config.toml
n_layer = 11
d_model = 768
n_head = 12
n_kv_head = 4
head_dim = 64
d_mlp = 2048
vocab_size = 11885
activation = "swiglu"
norm = "rmsnorm"
norm_place = "pre"
norm_eps = 1e-05
positions = "rope"
rope_base = 5350.0
rope_fraction = 1.0
qk_norm = true
attn_scale = 0.125
bias = "none"
tie_embeddings = false
parallel_block = false
extras = ["capped logits"]
init = "normal"
init_std_qkv = 0.0223
init_std_o = 0.00476
init_std_up = 0.0223
init_std_down = 0.00476
optimizer = "muon_variant"
lr = 0.00194
beta1 = 0.95
weight_decay = 0.076
lr_head = 0.00377
warmup_steps = 0
schedule = "wsd"
decay_fraction = 1.0
decay_shape = "linear"
final_lr_fraction = 0.0
batch_tokens = [65536, 131072, 262144]
seq_len = 512
doc_mask = true
train_tokens = 1076000000
steps = 8642
dataset = "wikipedia_en"
MLP neurons of a small language model. Each row is named by its layer, matrix (gate and up: input weights; down: output weights) and neuron, and shows model dimensions 320-575. Each number is 128 + 24 x the weight over its row's rms, rounded and kept within 0 to 255. Numbers have three digits each. A neuron's up and down rows have the sign that makes its largest values positive.
Before each neuron's rows, "fires on" lists the tokens most often at its 100 highest values on Wikipedia text that the model never trained on.

fires on: " to", " and", ".", " or"
L7.gate670:083169094180132122135113088112128152101155085131089164095128102104113134155152156136158113102158125158153098123107125155146134076122115130157148112148089121152148130153117170090122113137104120137103150171099091109163134132114126106164118151159134170117155155141116116104141100150123114156159119078142139141122129151091113152105129115150159172137147114152076107108158163148121134074169100116152136145124158118119116105134144150136095137116123127148174111106102105127116153084161176126115103150156095162169119145174109109131107109118141121145160131118137092122139094110094136133143112076145142123129135175126121142113094146155086109126141071133107133107196100108137096134138120117141139140149123149160115123129090127159154119116097133148109051155114133052135077146135138
L7.up670:060143093121156123122148143076136150116105116163127157089128133117127106130101145105147099131150152101119138145121131137120118113161103143156160092139101163102162131145109112105152123145129083134117131130127149146120112099162147090146087123089149132140135132162151155159118120109142141130126125141108129120144141113121129158124109132163181147133115142121151119145154153137089148132154127162105129101134137117119133133144103094118112120134132153134113132138132105135102107185108123114115166124166137182194144134118104145166162094140105117115158115114153122174090121145114166137154122148169141104073141148126121141122135103142141138156120117140088095141130140090089061145073141127124103115132143166138109141126173100166111135131144133117139130121125163089161070106150130
L7.down670:122112132118112121126126112150129143144107115138136161150133106161075153114151128128127108154134135127104078132119132128150096101087109133161114130165081151161127102160163180099165145139179116130120107117115137110093105146129099127141092165037140097132151159138133124093152108079097102137159133119118153167114130115130126138164149122132081100128127157087096109173109141169126122136100166109105131141109146133086143179147126098127180108141124123112136144115176119095107140135114101117149115115104143090119148155132137150115174138118156144106129130159116107166108087127123111119114139145104093148079117141151117147117143107125140161125096133095138124105146117131140117153124140151108149134132168101114101104125144105108131133122105129127108153140122162131127099125137104

fires on: " and", ",", " to", " or", "ly", " ("
L6.gate490:115114148146125098170123127108109137147137142170157113098117124101113131135146139105115100126161112135172104138160127106111110125061111111124111156076144158166152113080130124142137093109136113124117086111148147158144156156107138132096147119160124137141129134129136159094122141145155149152122113114121138122168118144145135111100142103135120118122121121067151142072132115136036154136133124156161080170141138156135159188163061131157090090136128135150145128131101109113102123145124157140072131132178130093166146107185102119127123137138125112151186118117163156107104153156138140117112121148161137082156115118162114111117125145159160127106132116150154142132155099113146164116097159133105150131121130190146127098139135151121159098132135126174161135109115144088164100141171105
L6.up490:114106125126146074140149129124120121144155140157142105113150119127134108106126143111143117077183127106132110074129131131133107158119078150115123098059190125124141123121101116134137129116098145159094124141116118123131166168089142128162149119136151139159087092140106178143156127166125166135135105135130129146140136144083117125093115112111163152156145145080158122137185127111086141126154132132150115173168129163102132145143090090173107121152146122146127095135133112139138148119102101102100149104160125125132143135170072093139119118159138104144128096114112149136107173160135095103108115160174134128124141102159122141142161163098143103181121112151143153156149106117066119136111139132125086136128127146159147099144133154163170093113141103108164118135161180121113099090177154
L6.down490:107096153136055140098131093162124144112141123141119079131148100082117105140142135099169108101114117130148140070135109127102108122174082127128131155092142096128113125102100106114158147157113116119157090108126147160100136150090089116139062146122154111079101112120119175113144134113171150158121087137137143137154139142071135139095142110174161167146130124120154109096115118124109106089103156119138127162159088146132157106097111079057132126129104161096156122130122095150118134135124161117137133147136116117114143113162126158095161137157164112140107144132117112158110143121102097124123106128191155087172148103115119125106138171169147141081122115094076117144146111148103109087158120131162120117124207102135148097136152112172180107107129158157179148134130160143115110102121116

fires on: " his", " as", " (", " at", " of"
L6.gate1146:100132119114101103118156123106129120130129109149101122083102106174159134121109148129139142112151073129160113132090153106133164169098160137135149115122143128124134132154123118116110112062108113131133150106175121088124151078154174138108128125147154120180131166107113169162127154159116126072147106138135137128138113115108120100146176137063158098117161107126151125121139114152140122096167116129167142147140143138094152191106090151134104142098163147156126147158160184101146133097121117146134128120132103164094127081126146132144135113113158138124127140107095142130171116079180107120122142110150103105150093188144117147102144095088146127118135068125107166123112144140119135136074116146141130147143150155137076145128143146147165151103099109108148158123152118132113138134124137
L6.up1146:080134112136131099177161099137102147165054124072135118132101138105162118169138134087099127146125136126121132136123150130142159132143136141135125130148135147117155115073135117155096129124120110135124119136122080124153122147116141194128152151153134127152136121147127118134078123092121130114172152138127138101081112105129114109166167162135154154077125128146153115131116117114122091175102111151131157132085145115102136156126140129136145117139134163143118124078134156131092134123135170130149104119152140109124165120102119143154141134131146119131125109162143145105088136147129107140110140183138143142116124145102152054119129074150139101170096122135145135109144144145142139135153128145153144128141074127132141154172158150122137124150125172131144174123152114190097101075134105
L6.down1146:092101127098196098086131175130121112145139150097121138158123150106113111115150178147090123131129140136129141137134131139102145135167119125084158132135124117128135092137140123187133150101130112114118164128127099078095091116093135165104102176090139135131138162137123106095136119139147148169134111117154115182125116146181159176140125110123119131109166175158146143164151104141113133121112168116095173125134091168103131158079175122117084136125129132119133149161103139148135129139186103177082098100086166121103149166136133143089113117079090119176101124110148151182117107161119140158151131118098103116133142085154131170136086143173149158135114116118097124151144112173122136139136177137143125127131091135122135132138136097152129141163156101114113139123163126124125168118158106

fires on: " ex", " Ex", " trans", "x", " The", "Ex"
L6.gate1259:143157130109113149082115125122136133138094176146162094144133115108091164148116113128110120123124162077144102129119152123129123101113124149130140144095108142162100110122135133132139094109121182109096170146129128120164102156114140123137087174093147117074117128101124131108100128124124112110106139148139168125133088139123172147143104125093161057109138112164142114108148109117118138146160151081114134113111102155110107122100109165106123117156075133178119162124111104120193131155102104154182111158094137101100144107119086124166171124068129154147146137139120157103130133099144143098103133151080110157140143147134120134117122125138120113145115127089146139160093169126105106160144064140157098112121082101175127126136164125110142122116135150198110138105131126092144150120102112
L6.up1259:087120149116128126106130152144126189132154098138135131132116144116127137111124140149107083137167123070078115094151094089148113114119092121129151157110128176120099105134104141116155106111109109143134131141063171081125147121112131147119131129136117128142089080104087102117140135103114153170101144197141138098123101097084137129137147120129114117126109134136155120088171124141144137091172164129157142153161114136119163160146137132112125149127071119134116129135119120125135106168139078172112112137130171122142123104091132110141123147131149138147114142134092090112118147117134097105121150132189132116135102138101094167136141097139124129134144141115163161085146141100111143121159123138119128106130116147127120121149098155096104114149129101158133066124099101126154162117113102
L6.down1259:112091117127186171127144145154086146144121139140112117143126106113119135125124120132091106134165116093128075142170169139147162088130101139130162145145122126155146121171113093122146099098131093125123157089137160118126128158143125131101141108145152138137140138137152137102119111109184097147122136133127147075085127081089120143130131112120140108173148128124135108111166127102112147092152122116116132159176122128133120093118119157128119155177113123096103131092111109128098127128150120120194105136131157118143141177082147136119135118082127112112080179089137114124099143136156108146123185104102151185155122123094108116115084145095130144154109138110116156108165168105110139166118169154106165160120095121140092115126158115105105129124144140143134129090125158115119114133151132

fires on: " de", " De", "-", " Don", " José", " Young"
L6.gate1299:107128131120144107096144096163136139128114132115086157148123119139116139136144124150157163119122156103131082113138153116102113146111149123136118107128156099113161123096151147167125126096127155132128121134120152119123123098125137118158083116118140123101142130102123156108106128084153094114136135141084136115171181148123129118137153120141132122078082140140120153152119128133127118141140127137174142138133116137061116135123128125144105114141082102108127111138066151085133117131152151107155184150086103139113096115142170116143129148148106172137127140147110108122144168123149129166125118168121137120147153113112100133121105186125096165143115116131158089140119159151081098114170130110139117110139127107117153111107131127127138137163098130124160162098122150116097138154092080
L6.up1299:100149113126145156114123146113156121129143143116091191139091088169130171163113123116160137115121127139155094111153141104116164130124154144129152108131140130125094153114157151133120133131130142128173105144165109138126143118121138128141141108100102130133151101088151105155142117155181138125135151140109123125102114124128125181138136121101090123138116132134147158132120130110097121126138101199149120123125149157147108142121146107154152082104119161112091171152153135168129121142126137114076145133096106105109094132152106162160172160101133139132126108096129110103122151124141142120146109105093176126134155129137136089121113155130112079130132122115168142123123157133116119116119161153202099121141111108092133183120137074154106131111113125107100146074115159164122155113136141
L6.down1299:093115132131141135131131144143105124098140119135154175129105125145129110137106102126128129134142099176114151122135158129114097140116119132145142082090132128078129125140133127164087118111146176131105162103138103145131106157077126124118158099121122143121181150156149143104133176124147111097156124137139103133117181125144122156097129144122155143178133177117128113178120117145104156092126145140164123145114110117162147139110148155117136083163121164101151120138127159118147131140147130179092154125092088116125095132110061136138114160114131103154119128130095124129079128135107115122144125107145123125116127128107144131093094143097108134117089141145124089123099135140129142155147145146177128139110142111127077151120161110117111127132138109112123163135109118126140122088128153

fires on: " |", " the", " at", " for", " with", " of"
L7.gate1419:138107144112124103153130115127118161122122151147096132153095115148138109120154140110137115166161074100125137170113120106109111135134137143158116157113091130186098194098140118131147077140135104111089081099083116135131147113115143102131131138177136133113093117184148110133099110144123148092130102122113102163108078081118128095110135114139139131123121100101156108117089086076106125136150130144126092144122128109119154110118137108089164128120161148157110160132132103142185098122141107141117109156137120138111132137109093139090124151123094106125120108161091136135132133163082137085139128118155144171092104168105082082140155139108108107182136122137107113165140141094140103145087154131133106165067120146091117147103161103109106085164130178122126103133146105109101159134098091
L7.up1419:086037151160135140138079130101107119154124171132139127090141146137117120126169141127135148116139098099112149141093109113115162135113141149164092145174079135110131156143147129108143122146121095148124118184157083194121127136172097128143154159161072101145092136157144108143096150137170166136152109114155123079125090122145131099140097138127148120120102107151135108107131113088155160156145130136123099157137130085100119106145154150139131123133127170136157155104122158128110125144154123139136117130091143137173158083147105140112150131124132119114122121168084108083121163151167113112145110166146162148119138143132130148164112090131131130114126134140136096090136136114101127122116178160176159147101121127106152139197135169133158168135138140171150114133151090125143164161122117
L7.down1419:133148157102255140123141107102157146155122136122123132123149147155127113131128117116124111135156139145104155082129138140118143167080124142127104114124139120106138092175136083121099121143140137146125137135151147112133140120121145096142117107127123127132138114086118074123153126110108119118113133127139088136107110134173122138179102137120163085090116103107120160164119151093129153145138079163157126120124105153154115137142093086115133147097122144153072136150113135106107150149096124109110137114092153128113149117160105140114113156152154093140137203132134108106125129127127115139138125107137114086136114139122165097184120118147176144130148084146144166135123157147123154143109152111127147098132122110111130094160112113142115143138123108136104084150128122095136158106120137

fires on: " and", ",", "-", "r", " to"
L6.gate22:114156142113126143137108145137121089156129133165176141154111083098126139163098130153112107104123144083132124136129119159099146093123128146153137136139118126117112093119102114064119117102139110113104079135133188121141157175128145165081145107075159114135137138117131128130141140102135173150133099136106103109119140160126156124151120150150130140139130147102114177120114131171105108040131118106120097129147091178153117140150149117101104117139127164117122120119135150098109127093185118213112150106143108118120094126137111160111154146144111158164142158124128128197104086121078119117175121132124131143141155141131154131106102147143157124154183114077132131140129120166112164129112140121128109130165146132132148144098143143104143118120140128162127141144095140148136113125153141
L6.up22:130110150104106100134135089122189157134129129166150091092133170138129125128152126109098156140127143153133129111129131114119129102097137117177161122077148113151160150117129129108130129115056087134109108109150150041136145118122125098151161138122107145146111128128132151116146132163101110113093101125153096137170115175108095175119134126122157131164126142111133104161153096110113127115109126112161122118156117151147128097153112161130050152074110150089124118119127135136106143188194166151141145097135126101129169125139109121127172108144110102100130147132159150114116165117130119088162121163161113149104119122136074087119104116120117110160136113150096122147130109109117124161149140113123123164142118166113153112146171106159165143136130119100103110136123134134128120109163148
L6.down22:124101136102132144117127126144128105147126076161139078100142137092093122108113107100079139134129134145141134128159141094127146115116129083155131094116100092122108089132120171133144154133130169141169146089128143148111124107109117108150112137129134096125107156105136094101174123123123107144153121128129076147111126134131134133169108101075156139105131103130133093112103174129138089085156123139154156122123128142128134150079118121126128117121137144132132106111137122134143138112155173101146040157120170132123150148117139089143190154109188083119149115096137104165133125111163098109162091107166101134087121131162144134136149105182153107122179107095177115159120130116147113137114117117113123113148126116145144119123148119146121147090159107117147189167090127116151099148114158

fires on: " of", " by", " as", "at", " t", " am"
L6.gate1785:110130135144117111132147145110146108109106091127142101134172121133185101095129162161111193144114135107130106104091187148156140099156136142104129167151130128120137103133116153132144096143106126165141096116143067102131177096120137172088103115130120161140071119124140139127116113164140110113167079134113137122127093151134101115140152176146105132131080133125131123121130158145101122136136139133109155168147112115143122104164131098120095089141162147167135091129117150088165114113074161134106176183107127121079093131104082129134112174155167139122127145117101069145133111130147153146160119095129136136125161181125131083155133088126139136141145124141099071089145150116133131119125134143136147129086109141125115174151120146150109175127168150173182149143123078086153135132114104
L6.up1785:123101120148153077106110095149139148135115138123106091125180149124129128109115151143121102107143154093166169122102124109129113107144115118128161133126119127107116119154140152140120100123165120111124157145124118165110154083088137105143132131142136135157144135137112151118145143143163139129135153136135082111143110188158128159143110107124164134135138099122138122151134138102128143129106150167132120106133103166092142168124097176103191084130179158144134138107107139162139101117181148153111118126136138125143138130122173129161168153109160147114125111115107123172120128115140126132151153111133132144141148161139136093128075097098142130165147126127133165087131104066075135152109139108138148147105103135170135164114138155153102157141155172132149091135124093120140175140141132
L6.down1785:137124129103172110134134079094092132130107120090154147105137154096121079098138130110113132115118132133139099114161111161119115111136130120125176122152126087121100092117110123139119131134121126123110147116156124153128083122139133141144145107099088141072113139076143111102144125166152148119137111115111116118185087156140095124120123095130123124148138119171159099153147123114137066130150105130098135136115116120108085141128120148115116134137096116135091092149109132085150100127096145113169095135083090126117174154143086136088086120163116138120105116089086157188159208161157115120146176097102081110075123132135117129148110104132166133154114117127132142096090096147066137145128111159109103142158134103163149127107101107146131125117133173109132115060129108139141117131116131